MLP neurons of a small language model. Each row is named by its layer, matrix (down: output weights) and neuron, and shows model dimensions 16-271. Each number is 500 + 25 x the weight over its row's rms, rounded and kept within 0 to 999. Numbers have three digits each. A neuron's up and down rows have the sign that makes its largest values positive.
After each neuron's rows, "fires before" lists the tokens most often just after its 100 highest values on Wikipedia text that the model never trained on. A number after a token or word is its count.

L5.down618:505493548516537469527495497485448523482537482455443507473505503474526448509542518506479502526451478481525517495542513490489520452464483455525468486482498518483537506495496538499469491472500500483497511501543452479489485480552540494459553451488508490461512492518499495510508495509546485544482464512466485511512504477485511502466496521518479519490502498493525491566524480518490506480500524493523479510520509452485564459495487480420464527450470505502485495530535534481522489510505475477480484466520524439504477515498488509515528525491484482525515494492491475494533474499500490481500482507506508493506529508495497486559483464469461497557501483497491492488486499483566471463513512541513496470480507475495499535494471499440482499477496502498484503460503491483530509508431484
fires before: "\n" 40, ", " 21, ". " 5, "of " 5

L7.down118:533477471481562528485498461551510528492485443462446454501509473482504483480489504479526529509522498441502503503481495517486511492465478483481484518517495469495497531501481488522491481481522517493519502515478511514500515456534537482481533529509470467434506493494531516432508532561535493533507514483506490450489492486494523496497495471505498472533530507467519529527569512507495525547518481498469495516482494478491511513454526495511495454533493451483490480491508507485472511504533499484484514529487505491516505481478472500496486540492438470520491501493521504498458497527474464540485515507495512538484530480431520525442558538513533514526528478509499453447446479458497498527541476498501462553505514502502469503500492519498505508508468524489508461528456468538502525522496496
fires before: "." 46, "% " 16, "; " 13, ") " 5, "-" 4

L12.down635:470503556540499520534499486514493485505498506487509487505520554519506459528522518523520481513542524469497530504520530446505514533505502508532497536480489475499529503526489516486535484506472463453476529449513469489517514468482487536536517531510527535543487446529536439510490513489472496540488518490517461477530510517475490482503545483531507473496487484481508533513492483523508479468473503517477494501482513491502519509496529525519482519566522522528505484544492503472506504473504488471511518503524481521510470527465524513533520503502515519536482516513487499539524503477494543502523490533545489487481498438480535481477494465503511524480523486467457511489480489524487482484477552527492487504458490482499510487503524446498522577519483472489477469476471513510497491518484464
fires before: "\n" 35, "\n\n" 20

L9.down705:523518536499537523541498486487537531517538529444487486529529531466536456516531495528469485490538470494536510509518495500511482493497525523518514524502483495488507500505462490491489490519503534533484506464466573481469492477519491489511524504525509503490554491512501530495500529548516548525495457470505476501510492470543513481469513553532530522521509485498473504500503515471508506506451475479481492467493514448486491506552481485476485470538496503505473503526476518493539520517500527521479549514502544494508482511539478445504480490492512493503479504516518527459490511490523570524483503514513478509484498522504498507587515531546511465497480532472469540480513487500549486483509490543468487510512498481508553497541515482493499521495487486447510455508469524512502471512525507
fires before: ", " 27, ". " 24, "." 7, "of " 5, "been " 4

L13.down316:522507509517554514494504437496495511544517457513497497495551513495541490504481483503509524507525481435470483500490456531542532521521496527494474491490514490476541501547513488508524501490464518505517517487492484514507498536474500519514486511472496532505534482527541492491517533477513464465509512487500515509467507539442499491464512512472532495475488455519472479493484526547482496472474503498511491502499488543478515512509504508453521515553525505483531522513445518487525499518445542523506468494516494512486496556483473510526493523520485461504495511470535483489504484511482572510502516485539519445494457532492521445524531514499513553520534527497551522497518474524487467541477491485476515481497486469451497551494466503533520492522450538473512503515507528478524539511504497
fires before: "of " 60, "to " 7

L10.down334:453524491512457526542496547540471527487497482528436519552503510503489498512491522479506521464495512524546484500493481486500497511514501532513499527519532511519506443497515477517494513464522522484473473496488526496502546495503552500473496477506484502515517445472482516463494502529458495487551498512459529479550494474512497520524482502561491500507464459518518456475512495492489462465481423550526488478515532523544498509474497506501510481516478495490486532464543475496462538503517505512462482503459495498515498497521523515489470518458522485507482504525517477491530534496501445519497524483513494558516508463476496447477478498509483458531493489506474496532534469532515498505501471504546501465512523511526499484527508525470515522542492500468508497469529523544489495502511488
fires before: "." 37, "\n" 16, "| " 6, "of " 5, "″" 4

L10.down159:474477486506534538488506540483510436498514545496488514478515508454533473480483503498495522517464488466512519530497544519514483523516481542540447464472477455443522560489483473441495495511450514526511487532512435494532503467450505481499486486496540489507556515512470479467485501472502451517524495466466538492519480496493503499514520509519508512498513495534510515482454469491473481521497485498475492495501512521475493515475503512513480491535498464510480543504491492518532476478500460493510501513498508556485507504539525513532499551510484516533511498499479501508482522485476516528478518510541499525491472464555516518555516485480490465484574497462474521485518470494542485491539534485504465467517485490498503542508548496483537561493488484515500494518452483479507515505502516
fires before: "\n" 41, "\n\n" 22

L9.down594:499548495545509477553481524504476489483490469494468501511513492480501501476520500515453531496502515574522514506547466538482484534501515472511507490511478532474486562497516539540528508500513527503543455445525514477493503490468507515484437491501491462513463482502525484527511477508506512517508501534470483513496486498525538527510527493520465490518487446474488514538498500523473488538491530510461476489500486483541474474503487515480481499491526478512487496476447514504527492458487557481516498532526508472469493521477492512477456555496465474530462494491499517481540494482484536490509455481511479501516476478511526473529501519483517497462549519474532528475499497535515536506495520486519517493489492500513508556509548470520504509475472558512464514452499505522490485508449523
fires before: "was " 37, "is " 24, "had " 4, "also " 4

L9.down818:508519497506460476548488437516522499489521505532472510520514461482524508509500495531512497491509459493456526557535467515490511567513515525484501453526485502463510536452460521505512468478509574503524504490530479460498501464468532433502465488500506537497489518505500516526527498512488513496499502506499528531529520530482520517518488450488484522517498526532567475502520520503516529486515458508488523451500525534506520516504499491514494505506528475497470492529485483520489495528459480516538450516498490483505495480452483480513484494523507525516487540555490503473507546505481536507493504499570510491526488524503496447486511521556540489512500543528499511544466502532529490519540488473538492522483543535526544506520511474474501519496503503504498518525485509553497492496490534
fires before: "| " 71, "F" 4

L18.down136:511471473464492482494511525536506490493466519494450497530510484507481445497488488524485471520504461513516498526509474446493511514533480497519488504548499536531455490486480503493509489504439481525516505462526488530527505534505460473515504500480489527499509468469526457514511509502484500536511448480497537497513503518476482506490480527468490516452469476498475445533494485502501543529478487504451489484462526452514505501534506515451506512447504504500466501509498497478485531466526525492518481494513527507494478503470529514471536514502510482496493499482500481533492515467472491475485561542525505499524525463509459454479528493530475469532467490445485485456556561471461500467534518470532506518515533524510530486489521486531502514531540474548503510500534534470510473507491492
fires before: ", " 78

L18.down62:495480474531490486470511454504454475501473499489499530484470484502460497465513507567505519494444508492532496503465480502464487546540540530502496469507529470452471499508450481497479485510478532550521529485483454469490478478507445524501514496491519499512511490482492554486509481499525458507495519499466506495476543452493533582519506466518506509522545466569487518468506483529473514513534498519515502493459516514496445490524456530560514520477531531457465490520478492540517500485495515513517518487475474488508499496481514516492493494470505488501473530491521531497481491521469500518461510490516453523449491528495517471493494452496527527549545520486475467509496470437533508485512494521508479503536506505510512506452515480504514508523520519508497473522478507510489518538492517
fires before: "| " 38, "|" 12, ". " 5, "a " 4, "(" 4

L18.down772:507493536475471545507512530479460477457465543533559482548485478514488504468495498502444498520499529467511498560537516503500514477501529522515456484537493504482474463452457512476512523485447499476545473502480509462488534488502520524526467509507508524481470516478512481515496533495513489523488554513508508516541501496470526520485508490496493527470479529489480515489516494528528543510506470451512499536499488435518496483482512534488497501490461524513497508489500536533500517509503506482517455528478512509562519496467484530506540503453500496516509501523455493478518522519514484507440486490503505440472499485531507452502495492512487504509471494496527516464506485486487506517506474502486500510469502532501527476503475517526511528555489503503497495495481466462501452525504507
fires before: ", " 61, "at " 6, "in " 5, "and " 4, ". " 4

L17.down419:513483549506504510501509494528492480517528476514481507489494510531485501509477470520494503485514456551474498489511482561485539462502478498480485485482492526522524475494477542510529490530477500532481545546530475500487473463514506552519528497509472497514513496519524423490501480463462496509499513514489493516527508451506510511489508513495457532458523528491510447508470499539468523483483504524499528497490497489534497517525494498497494513594485486529481499507494494525511548521510534469496548486549503494501526482509529470522521486516517463471480513487467490514523542496522465519509514508503513494444495511512464479468485499471516552522483544475501475509534465492490482541490484508539471492513524477488507511511545505484506502459540507481539450525519513508492508516471474
fires before: "\n" 64, "\n\n" 15

L17.down23:511558505523514523466486497491475518502479505533507512519506520523488538520503481498486502479493466507487531499522492501508473511527504516514491537478480492494505520490491500494476569505476491514512510497513538541457518491532525479493510543514473491525489514539495505511486498493498519457537536524495505519481510505508487479518566504537511479510477508526519501484473520459479490510478483524450516461503491477548467529543525474487472487364529469495519548436462512494497535478532504501505493506514505519479535505461467517482497487456532469493561476508539513483515492501467474490500505496481554499508513507516507502496492519539463470525492484434473496500536467507514543471525505499518487482485496542490483502512492513476504504513496500585492531483509559506553473467497536
fires before: "| " 45, "; " 14, "of " 7

L10.down515:516491481483510501544536525476536503518528519503498484469494516507521503492503534512527491467492553515491495537509494477485521508449515520507470511527476480506509530527530492516491526494501517486465526435508453450480513464489521457530464520505495490474499478484487535453526481490501528484474526506521519534478516501501517493509483495523524572452496498502513495505472508502467485497516484546511503477451540501475475477513516449486510501575482496514450472472508522470522484495489513529523461469502528512505508512479496504469462530466447500529528479490488490464531482499527510490477476467509427479506537503486531477495490506516455504461468482478500475485519495491544510498513487521444526472499508526493487490563503505493537540466502524468520464507493480479540527497460513
fires before: ", " 31, ". " 15, "." 11, ") " 10, "), " 6, ")" 4

L12.down328:501486527513518537542491501455480484520504508481496482496473511553477516524474555492482505484482500530487526551491503506497523463453480451531492519522491467488446492514509532518507496482513495475496443489490476463495494489496479487480544530475468491506541525502511479489517506523496497525502519494548485522502463516423454503537521540525513497477444522474514548507523501526494486514492502502502538501486513524475526540510520514487495501536467538516494505485447517504518468502496512536468463480541501510479511541521490532464542513531472481511487512501468531497523505518559501504529499511477497458510465524504482535466508507492491494518461488470468521483471494532482494499498498515517528509481432504566463532472506504486513503517532489492456491497509515498445476502475502
fires before: "\n" 30, "\n\n" 26, "s" 4, ", " 4

L12.down423:516482528495467498495471512474456489553474486491475519476483492506474511508536514470483494527505483488521522527491472456491512523528518480488516516493506514483491464501497467459490512536504534481500482512486493491516448483519479536478512506496498493525480503504480497515497480464517478502482507527501537514496514452497535519514471526508537501459486488492467530526471453497471504460493484488503528555508550480475529498510454527497504489407461507483493518512484457495522519519489507497502485441516483535552489507475458456472480525498482487488512476499474464486539499445523500491515492490469537484492518485468498481506457464507488510454526529533487525472492512493507472512545532471446476493544501484534507501495524564488497510463517480489510487492546498515487489516475452
fires before: "\n" 36, ". " 12, "\n\n" 11, ":" 9, ", " 9

L10.down333:473500466505523494491518474506504465512469474457486527536485504528509438556456430491512464497497470502506519484502508487458524512519477509553472504466484519499520482488542529538492508502521443518564518487466523505466513485476509501507484503511518490515513486501502516542493526513477520484475450465490494504497488457526472505513508478496538522491482468461517475544510480513519554502525556487459451512528495502494497537502512452488520485514556488497512483491543546494464506510499475497562453541464500458486532511482529504496506476479522513487521519521501529510491509512473513493446540487486472503524567535498496512471532493513469485528479557506496459495473512479530490489479544515504508503480496499483540480481528513521485520485479475525481486495525498503490506528496545
fires before: ", " 96

L17.down389:493493500515491508493513530494505508525500510482504517506496498502458509499475497508482496509520475528482497506541507505506516480458497522492502492472513499496473492498440525510509477526502512493486518497493524504518509501495508500520495488516490510508500488518494482505515520528520504499478498500500499504529518540492491522537510511515498495489502498507516523546499499521481488513470505435490482483498509468478552506508474485532519495717466521522537501518496534516458478480492503493458485496494525508501488480525549497498487506498509513492510497529507448499512532507491464476488530501509507520508504469485495522497516484477499538494486491527520491509490480520497496509506510514521486502516504481514535513551490509482532481492523520484524488496527500513491503538472467
fires before: "\n" 52, "| " 26, "\n\n" 21

L17.down272:455477494495482494478499509518522527505504501473484501503467484491471515521513511540520504511515488560487462458495451509498500520514480493480497506514499530532479486493418508510471529514501482506487507479489482517492503482483502524486521509498495524484514491550463496515476485541483518524489549533485547482494503465470496516487495528493475542478500504532491513535512486500489512479450503507490547483515501482482503486478466455527511513661514509506510524480492552456441450510501515511488535456476513525545533473510542513503473447459483536498521499487494523495532473483547516503516510492480522543482484501489490476485468530499492524505506505492515483515477488485496476528504527484463494501492498503492469492502503537524489472519532513502496475515506528496446488479492465
fires before: "\n" 73, "\n\n" 17, "| " 5

L4.down214:532531484514504495519494451501503542519487500536513519506546479541556517530544470525515531559527490486497490502469479448474493512510501481474549506449508529517496546499500515520515517504465522499486496544496513478453520488489523538495521552478529504498454531492505497512537533503480483484480519529472506480463512492462496483520493466529507521499516480453452460478514460535520506473520483500526489488469488516493489493583526493475535508496525486485525489524506503525516515527470492496513507497496500527543484526491524498516491492524500491511519515492486480483467454508465498545469450495518482516560498486487512477512512480517486499479519448495537477513520502528491516471511540481520494495460507503540471524451477493479494515476484564540511473534480524481505440461505531
fires before: "of " 35, "to " 13, "the " 6, "for " 6, "and " 4

L8.down231:498504479494525507524514516492488477507507470540495481466513459497494449471503497501465490463526489507515513508511512473474541541507497516490546526502462508530496530485421526493465507524487508504536515534476466512478478487487524483473530512495541535511509534506511527554488553513529516478491511510503488489507509495486529524524539489520498503474435495439480485513490522480473486507473486513490443507483491526549504452543505494478525472501466541496488499523485490521496561479495516508488530506472528526508501456488531478506524512511521500529472512491463480459478520467522546503491481495483499513499472513480532542504499480489496495498522557530481511498489516504493561524553466508462480517532471546490510476557505515492537505482491520489512465479500525520476515497484493
fires before: "\n\n" 39, ", " 17, ". " 12, "." 5

L12.down758:522521495520485504518494466504493520510484506483521482465534488507531495526517520505487475511523497469519488484486482515458530505451477474510481505455424498480482566532506478499561512495495492505493475541496513441461504574506484534491495444480509491527508516515461499484517468521469533510468511492537535497496479461474497479510500521547483479488478491487486478483534516509529499505536511481478485496497528512515501503500485500508511493558489532507500527531511513534510529503485499566540492459504503481511448501535499464488478468524498502494493540493534481506527557476527462474545516487486506519486441502498497519505524496524476551494518519548531478480487492492467478499536565490556499467466484486528515497503517518504465416482524492464523503470499494519495531489519467
fires before: "\n" 73, "\n\n" 25

L6.down354:473557502475523516488480493508498513494496500492515487470488456494510513500546494559452471516473492523485501472501509534497489479505528539515508443517489521499477507477522538470471511478463534534507464497554507524487506473497545493491468484511494516491540494469521537494509451525537552488486460547519509526514471473484494513490496490501516500513493505494482510485484550520487486498515494493494466523516499543487449470517493514469521485423437510455494505517502488456527503501511499492515475470506508507515490515495529481485454518514487470523500461484489492487523540453522464505505485511470471503511514492524507486496464516460488471436528557539504550496452485502489453492522544507490440537516478521512511504486505508442498504517472558515546497477508522482459489528491463
fires before: ". " 27, "\n" 18, "| " 9, ": " 8, "==" 5

L6.down621:487465517488518522511481477518460503471478507493449476490467481455463481499483504489478493514518502481503468521486522457504505495513496510490493508485451477492505495523494474510506523477487454510501495532482535534536494489495480525482468505471490425483521513511502494501460497471472470547453496498488536505502514481489510527494519516519478465497489519480504486523499563465482541559498538444445477521519519480489484503483497492467516493529471469488504527491483544547488493515465526514508465500473545476499528480509507527472494473548475496529506542501511503462491513513475490527472529480457459503530485432470522515465500453527515478460501464471475524480445491517559528485536494468487523506519545509506504523493500514506511447504457471521533531500508500492493506500493508
fires before: "." 37, "\n" 11, "% " 7, "," 4, "', " 4, "'" 4

L7.down753:476520470484510501505514555525502506498498496476512518498503535521492483517554463508457481495495483465490473472508472465493484476522512511506481502493493502490501519517462501473479447536560485500502452511552463537536509524511489530472460501517460524521507499522545469528500489492487507537553470514504514521493480502494515479510524489518511478498500509529496498527475506507514477480469485467529564544503465506513518494499485513527509504458512498463495524466511476448506539534473494500566494519534473475479524487494539534483513504437478469519475475481513533461455520460523504511542536477518534483498465488462462483494500545502531484522492529448493538501523489496516502488523490544511535471532498520495480488507538495490510514447522461475491474531508506474490540526503478
fires before: "\n" 38, "\n\n" 13

L10.down816:509492534514516523511496459464526500498482496512485510445473519502528496495515513497534498509489470454453548516516511507542523491508504450500463485479526521542504450488509519520471499492503523489537451512475507506500472506501502507479518464504506498506520479487515468502466479499509518488479455510474554456496454484492443519487488509502522454537462517515521520555473538507470513463517563534476494529434493490461495481474483527455496478531502532487507449497489448482523495500534523547464502439569495504494487530510536501481520500510474514533510506482507524523479463508518510531496502524494509454476483508506512532533499451514506505467489493486520515495538516455493535500455508512500497491467498492539526502488495483514555526482543510464515472476506530505507473519503506
fires before: ", " 27, ". " 25, "\n\n" 6, "." 4, "\n" 4

L18.down428:510515497511501490530530472469516496512473533526528463492472498491499511521507501516492541444469490533484528523494511440496491497441498556478526480490485533488500524498526519484497490510468477536511477465485484476471535479481462513468482475459523492534495553473469503510511523490529485526512509554487520538509496560536462471505505503512489483489498483510492474502495542459499525516466486470522500515521486561491495474519513470496437512430488459494489485447475513517509503489463537511495483501486510501492485516467509469519505496525550539500474507489530503520488515521463496536484481511498527510487496453537541456497514528500482460490461482511498485518506478446498518489470486508556548475503525522501505448525554530504481495485521471516491506472531484535484527461520513
fires before: "| " 49, ", " 21, "to " 6

L12.down470:548525459489500538521475476491498471527501507479511511487490464491523487510501463519500470488515520417512525478499508526522522495508491523510491506508516452498524479499508514496449457505509529479513503512562449481446524549505505525481521480455449508501508512525486497540514490463500519503511491516507542486471521462519448468516508497490488485463491554449510499568508513524478519486478510501457478518463483521507498498556531491487482515466488474484503462514475475523523482544474496529493520532524476498487503513518545525493544500547501497487507579508492515566558510487497515473438502480515493489460505504440511480486516489513494490480495517525474481504498545517518524504525502512511508496463516492508544494480489513487530491479460509498500486498498530478518484503494522
fires before: ", " 26, "-" 20, ". " 13, "==" 10, "." 8

L8.down458:449522500526558518530485471528473489522529486508490496536601525463526534450533549505470485519478530525498485496492513474529406523503502491518515498500488547457470496477469480484499510468478535520496516457473572481476503529515516497475470512493552485528531516506514521514468532509483458512526520486498470500493478553520491517477512481534536509519512516504465519513487536496521515533473518496464500484510470479537485492519504470519519507560471490521488523501478493498514514490495501507476477508468476484493506479538525495533467485531480499474486450515482506503459480528472530516482507506548485529497495500504499513513512516483538478488477547542533492508525527510485472467491474508491528505527535503452516513540512517492509491466488518535533515535499495495497493461488504
fires before: "were " 20, "are " 9, "• " 8, "was " 7, "is " 7

L18.down262:510489498514537546525465496477506473492515491495507515473454499520463494448472504493539446459517552456493498523490499451504498494521512498519492516480535480531500534522480514486477465467479500478488495510503467494515514506491515488490503473530506492525514489523508493471486466479527500518449536500496458534522490456519476513486500490531523450477534522472525529507480477476505493516467522470514505490514533518466516492469447507498480468617451470477525518511501519505517495504464486491486519518475479486484489512505515514505502482455508509547544501496522533510486517519510509474523510516463492529520543474456484525493511514497520502522486474529523498465475501500442508530481517513474524530498513521494508517519454480536501483498550446542507513474513465494489487517453513
fires before: "\n\n" 28, ", " 16, "." 12, ". " 11, "s" 10, "\n" 5

L6.down269:533502468478525538498497487472473506513483483515540505455512510515490531495477512509513486495523483457507449487554516537520504496458538489500500485458492462510491540516512479528517435512514482512514481489459519513512489488461518493502485491502489495476507503497507524508519508472503474493493493492479529488513468466485465468523467502500473561497508484491491535567518529445480518482507491488489499509511502510446485496487461445493463516542507490509516487453530473492454462536526491550477472462531495494518481525505520540524492479512502507489503501547510515451479479461527517514500492535509507518481489485464473508477498505490485522480515492465491482528528524529518521472506535539466493529510488501492490546478543484488502508541521475499468488471511522472544466526503549
fires before: ", " 44, ". " 23, "." 8, "|" 5

L13.down17:540478525526500508522504532512512493512530520480500492460540482502521464473479471516502508516521495461477524498495475479515492470444499439518509551475530499517492478490516510475493528515499478544541509495454497498503478522540537488480479507520524520489490543551473482489493499502516483464520486478532490500525510523487481504460506531559556513476467463464468524551510509494525465512525520488467498515471451518498460490453535511523519511542494534478459492515495495498491550511476518505516506491497524495499523500517477461491479513520486486514506526506504535518501499472471506510458486509493491515511510521455481495525508531496500465520518488502505498466506457484447466539505526514541532524570483450502514487517512545482486478508518441461503507479485503505471507540510496
fires before: ", " 29, ". " 19, "." 8, "in " 6, "\n" 5

L9.down316:533490498518476531544505502492502460527494525479439517494514525547508528478541523473492508508524554542548507466491472463479547502498501519502492488505489518487485480502504477491491472513475499483497477492527474515486486495493493486477472510480508542536491505519526479488554470509523461556452520491503512473509541510575490505527499510480539571503481508537508506501476526549533512512482484531463475501505490482542470454511508486488522505541572524512512490501504491484492465498495490510525485506495527474462498509472481485508494545487494510519499471460486498491528494503533495532493527515543513518556517487480499510483485540487454522501465521500521503496441484520555516499480486493531507490522510505505521469514493483485532502497473503500505536462501508527496491523508517
fires before: ", " 32, ". " 12, "." 11, "s " 4

L9.down752:502461458491511502526513485497512441503466507554492512513472509517494492480515533503525480518496517484475513506533490468509519476521491544500522469524532516509542556503427498521464476509483503532535486531493535503496513495467507479509510530479486492518491521548505487522539481502498491525517494484455521501505471527447419516485530557496531516491478479514460502476520554523542507496444522520528511525482519494444518518480442464487452505478525489480523446491518504489523541487483497520489490476515512502507503541511514496506465520503506491500480490486545486532489507506477513490506481480532496442476470499536520518485503512512453489482509468453525485486468502455503512493505538529485478548530462495497505523530478506527496514491507497450495491453523510505510481482527477
fires before: "\n\n" 59, ", " 9, ". " 4, "\n" 4

L8.down780:494505470509493540467503490487487514459543516525506486492486504492500535561544487515468486510472557505493504498450465491498437505528513513478526489511480515495504481532447481508516480507507513489540460510526524548470439498505506483468495477518528465503491478493519462469489477550489511459494506456499501538525483480537532522520459486540514501517489502535496502484495497461498521519505494506533545520535532460491488470521462499532492535454519537475550493516515481490483521503494471527487509489516463505454525501545482496521486497496466507482500491503445495507516504501470497483532557544471469511494498483485544525496489542539530512442531549495472469541472460484490489506527514554478475471465472476513477479511480481475541510507501502513463478533526508503487524504471472
fires before: "\n" 39, "\n\n" 31

L17.down695:514475522508482517504527508500492490528498500484507517496507511510469507518480504517500478520516494507487494484477475500496501494469470494480462510505498510503500515509430508477502503514505507536482443513510507503508490482491485515508503477515483508508501489504513473507508505529513479499500484491498525511485508521512478506545486504503514482502490492497482513516507494522488500487487499496483521476477522494496526492499495500499524499735462498517492504514507491500494491512501507511494511510492489513542486525503495491493492478519506488489502497528495476495484510487535490484504521522478502508490494537486493498487508509482521581486511518513497478516510480510476502498524493511529508514495495503473481529522512510528504476465508507503529502499497499492497498543452472
fires before: "\n" 71, "\n\n" 27

L7.down227:488503515534518498453500522470507521544484499500479531490510483505477505505430506508514531541520522466519460539548480543513480531498496433499469522472516560504470485513475466526447497493495475454513490505474529508508513539523498515500499527524490548539471485471517528523492557540504463499494492556465530513480504490472497461466524464501535505473504511498469509453525468530530499483505511529500514479449504532497519465510526482484503491542464490508526484526498460502470505534545491504478502475523456479483529503528537533491520543502460523489491497517461510529521470485483536485492467473469501513499514517526462483501459483512512518468506498456527550526492472481501496484471526533495499479458532501508500454525521519498480514504530541459501497502472534495496471474516521
fires before: ", " 24, ". " 15, "\n" 10, "." 10, "is " 4, "are " 4

L18.down265:503509480515492511474515493482485518515482450519479463505480500535472502534491513504521493523509467464514491489520470525464473503516507488497535473557473503485519529491468499470483495526509475515505510492482523507488477512517487504523527506488531497494506465551496528517513515459473485501513466511534476520498516483438469507481498486457521507493439531564515513536516483465518504520495521471485425459540530492467498502499464504499497511551488510483513483439509523537435458484496521564504470544504474547527522458534453519519500487480512540495454529534478506507472515540474510506479526517487521505524482490472486498520491459509453470504468475480481457457449487488522476496506489505462521496476489527438506534502503456486499479510547518484540486511518535492505497503496536
fires before: ", " 20, ". " 13, "." 8, "' " 5, "'" 4

L17.down624:474593517531506516467473501498501508533473528531468520557509493466510508509512480513519506461457474441512528476521500450495509525530504517505463511488526475511481512543535478492499497505493502496545488532518504509487519476492533509477461520490536485561513481510542478487483485483506476502440533496510507521511492472506515470481539504515511492528507508483531475455524508449535474514498501493522509475500481456484479480517503527493452475490499498506502505451518518508519508457488522467529476482508526515491497492475519519499502511478505546540470480532470482479506490481510454488476445486515531496499495492508502465506501517516462489517496497469496532480547479511554548464475506495518495511466433509488534451494503491529521505517514446551549518505534518523510514509551502
fires before: "\n" 28, "|" 17, "," 8, "| " 4, "et " 4

L5.down516:535503477497533518558452470521484463487495480480495458513453491510473479520451475466519488515522490510466527527484549465488520502505492512489444493477508459513522464468462487489474497500522494482535519525505508503515502521464484516452488469436522524512494522500502485490464480460480471514510475477526532519500487496462571494460514544497534484517467472515492487504455543503519504510514487486513563489523463510479489495511510504515509504546491468476489505469514517466473525534506543515511522473515499519495484539506494545498451496576467516504470472514500503462496520493497464483501504554490501475508541512486527455500513478507494547496492517526480482481483498492491527476480517562482507496521538536469504484512495522464473520527496529530475508508493486534519479447494528
fires before: ", " 20, "s " 17, ". " 15, "\n" 14, "'" 4

L10.down755:536507455491484551514502495536488485535478487535485466500526517496530474484472498505479491487453496409547490509490529505516526472483499519471508520545517473496495520466538484467520527556471478499523534485524464472511496515495511510492499497508497493447518462474485527493493551485503484528542464474490457526507513504481437493494532504534502470526478463514510511490546476483527466541502455460520491511493531477470495567491494495485490510594503510529479495504512503519504495521518487525482448524548472520489479529516473494459516507501498522494491512483524496494466478495515470514496518503509486508540515478487518496512553478503498505536492516524487490495523489467494530527535483517514469486503441537503533484527480510494520494507488502489494500483500501493501490503460486
fires before: ", " 31, ". " 14, "'" 8, "." 6, "\n" 5, ": " 4

L5.down161:578488479509498496544543454508516509497493507503477517514497517493547506478450475503526434525483487428509490531528507505500505500492505508530478494512497465510494493485478480478487486471516511461506511514508520526466533475497483525507537510511506523480507520503478526509483502475506503536495519452501479463520431503482470509512522492466528538502465528485507505528495483478466489504484469493505487497518434492506514550514547519505509516538504534464486480462485493486499494508519492507552509509492528504530483571474521470490471555544506484534493475501516499495496463505522571516490508496454489473562510507518546517493497527558494517504519507483547537472520538498529500504485484515473487544478512509479522504522484483533481505515503503503509489512522550480535486494530510
fires before: ", " 40, ". " 23, "." 12

L8.down188:540516521532491541513530473509510471562491499516478505540525485489527520527521501487470464516501471409552508517530454523534505509536480586513468502425482517475460456504502521532525506522496472528474512473474489530528560500512495513525508506465530534499469532493463454511520483529512538493499506497512551497493497537493536500499517520488474474481529477479512477498479455522509515502502498506501471483528529447506533502507492477452480527488480482484481462512469477465483486521497441510485488463473490513468496558506538468526526536511511522534484472499489516527533532496466528457499479484553497527497488477511468486499529499519520494512501513500517529507494505481477491468508502466529497495458527519475506481516468500481484492498504491493468542480476478518492487510470556
fires before: ", " 30, ". " 19, "." 7, "\n" 6, "-" 4

L13.down614:490489463457515487529508494503476478489540538530469493457534472509515500438516505511499519505455496471511479557523486477497499496489517512533481470494509478507490499476519491509501491504518525529488461483516487477465486525477502500516507462541525533482523454488444524497492538489509519488513516478476486495501517489481508503452539492505487528525490451515483470455488498464487533497479507475476482449455546504503539455514481480522535470549479462548486524473536550541503531537495532521513484494464508528485470466512543487490505448561496512508525535492517526521518488504528523537463480512520472468516503538478480527511509484516498516495502516479498494486497490460474472469494498507480474484535493514475490520504522510561463508498501484483488491486456432479507509499489531
fires before: "(" 34, ", " 15, "==" 12, "| " 9, ". " 8, ": " 4

L5.down289:513528487499534491505547484490466470526518475464490508502526511515494533534548478491515485512521509554527501529506487497473480463459479481502504502523480512477513481519454497485507495485517471541488495507513539471493519512466507519461521502512499484516543491493530562496461528482514514511506507466499459514507498458536484478525470525511487456496497508502491511502492521532565492498476507522465470504497474487502478490536456466492491498458516544514513500531461536473484484509494484481536514500490498499495460517541490468481459496498511523496521530483500537507472482521549528516520513461498499531512522484500514515527495465492467514495478480520457478472516515476504480531532508540449453467499535506525485497516463530524469493510476488516484474491426509527484462505482502
fires before: "\n\n" 30, ", " 23, ". " 18, "\n" 8, "." 4

L17.down19:530532501508509466527483496464509504523518494536492516574518512493505491472508508452508530477472462467458513548474505422504478497496497476502545484498515444513496469528498498508452476534481504496502537519512501463544533476524472481535495489480510494452509480456511516470563510509487459481472484506508526506527496454477539482500510475500525483494512498513498482476461500484509503508539531510475527497511512529495470467524508497470451506422551511472486487486511520509496471531469474487537470496506459505497467454470489524462547548523508506534530515547521520480520470506471487524487467476524489455477520524485494509512481537550477470472481484508505528474544496486508502500485517492527522535473495519477474462487495495513518517474529477535478539475491501515494518507506437
fires before: "| " 44, "; " 18, "–" 4, ", " 4